config.yaml
intermediate_size: 3584
norm: "layernorm"
norm_eps: 1e-06
tie_word_embeddings: true
init_std_up: 0.0153
beta1: 0.9
max_grad_norm: 1.0
batch_tokens: 131072
MLP neurons of a small language model. Each row is named by its layer, matrix (up: input weights) and neuron, and shows model dimensions 832-895. Each number is 128 + 32 x the weight over its row's rms, rounded and kept within 0 to 255.
After each neuron's rows, "fires on" lists the tokens most often at its 100 highest values on Wikipedia text that the model never trained on.

L8.up2322 [ 70 129 152 164 100 151 134 119 139  96 121 109 130 150 139 111  96 109  76 104 105 134 128 119 124 112 141  78  95 111 125  76  63 131 145 150 101 150 110 177 138 119 167 152  72 126 107 152 166  96 147 156 135 175 135 107 104 182 131 168 115 140 146 150]
fires on: "ar", "or", " F", " Nor", " Far", " Sar"

L8.up702 [129 139 128 100 128 124 154  94 132 127 179 151 107 157 177 111 109 127 132  95 137 207 120  79 114 117 142 130 138 109  74  95 136  82 127 135 184 126 187 159  85 192 149 167 133  98  96 110 115 120 111 161 110 126 149  88 114 142 112 106 129 132 179 155]
fires on: " check", "0", " —", ";"

L8.up1039 [126 179 142 108 144 123 100 114 163 121 154 122 160 152 111 130 136 154 113 108  77 136 123 148 140 127 109 108 106 119 118 150 102 116 133 185 102 137 145  93 163  93 153 146 147 124  64 124 112 106 120 155 133 114 150 118 158 153 112 130 116 116  59 152]
fires on: "0", " h", "i", "t"

L8.up3031 [121 107 149 158 125 153 127 134 153 132 183 108 158  72  81 138 176 160 141 116 135 137 142 226  84 160  65 106 181  95 155  98 104 124 139 144 169 184 139  97 111 103 153 178  77 212 119 173 124  91 100 120 145 130 164 111 102 142 121  75 155 167 153  79]
fires on: " \"", " a", ".", "'t"

L8.up2618 [122  88 137 170 147 158 100 142  62 148 114 138 129 164 137 108 122 152  99 103 100 119 138 142 129 197  78  91 123  81 139 174 103 116 129 117 196  88  96  56 164 116 159 168 130 135 148  97 162 164 181 111 118 134 143 106  96 115  79  69  69 207  82 152]
fires on: "as", "os", "az"

L8.up2552 [111 103 139 113 113 122  93 114  92 131 138 133 140 113  80 124 107 129 147 129 153 150 166 156 204 132 111 165 140  83 187  99 142 126 236 128 126 143 145 208 156 107 150 152 148 157  77 141 117 117 168 117 128 148 173  99 119 188 146 165  81 107  80 164]
fires on: " R", " M", " \"", " K", " C"

L8.up1524 [123 126 111 120 147 102 126 153  61 144 132 129 141 138  88 116 145  95 105 113  77 125 123 119  82 106 110  77 137 156 108 150 109 131 128 136 155 155 164 171 106 122 167 166  51 129 127 144 145 130 129 106 136 124 126 127 174 113 133 101 113 119 130 105]
fires on: " in", "In", " In"

L8.up2485 [173 134  87 159 141 117  99 107  87  88 177 125 115 123 152 190 185  91 184  87 102 139  48 110 143  91 130 128 168 147 149 127 127 106 165 175 108  99 125 148 120 121 161 103 109 194  81 110 132 123 134 155 112 111 132  87 116 115  75  80 152 170 117 181]
fires on: "i", "v", "al", "av", " In"

L8.up1917 [ 82 123 137 141  83 105 133  77 154 155  95 135 160  86  84  73 146 131 138 127 108 171 151 114 170 152 116 134  89 172 160 153  99 102 118 159 177 110 159  90 132  84 165 132 136 108  68 131 125 116 189 180 136 130 167  98 168  94 145 102 128 208 125 154]
fires on: " on", "is", "er"

L8.up3387 [156 182  65 133  78 162 139 161  71 117 151 113 107 140 138 124 158 147 104 115 100 169  46 119 180 116  41  81 102  83 106 161  84 117 114 176 139 123 102  57  99  99 137 178 149  63  98 172 136 167 111 150 104 145 137 152 189 118 166  90 126 150 131  69]
fires on: " E", "o", " U", " State", "ul"

L8.up3570 [121 105 147 133 126 141 147 141 102 118  68 187 240 155  85 141  71 130 183 129 103 146  90 171  98 154 136 104 185 151 158  67 149  64 136 123 162 152 170 111 125  75 133 143 115 143 122 126 113 104  96 154 154  99 152 114 130 168 107  85 149 113 208  63]
fires on: " the", ":", " |", " any", "|"

L8.up1407 [ 75 147 143  68 164  96 135 108 153 134 145 145 138 101 146 111 167  93 129 127 115 153  80 121 145 138 122  63 182 188 108 168 151 163 176 130 112 149 175 117 133 125 122 156  86 174 148 135 121  92 147 157 126  82 188 158  65 175 151 123 125 122 128 126]
fires on: "9", " on", "4", "8", "6", "i"

L8.up2565 [ 92 118 123 136 158 107 127  80 114 182 135 106 123 157  95  62 190 166 146  99 103 140 178 168 126 172 128 161 166 126 124 146  85  80  77 153 100 129 115  84 135 121 196 171 143  82 128 139 130 136 116  92 141 119 103 153  64  73 116 138 132 110 123 157]
fires on: " T", "+", "T", "t", " t", "R"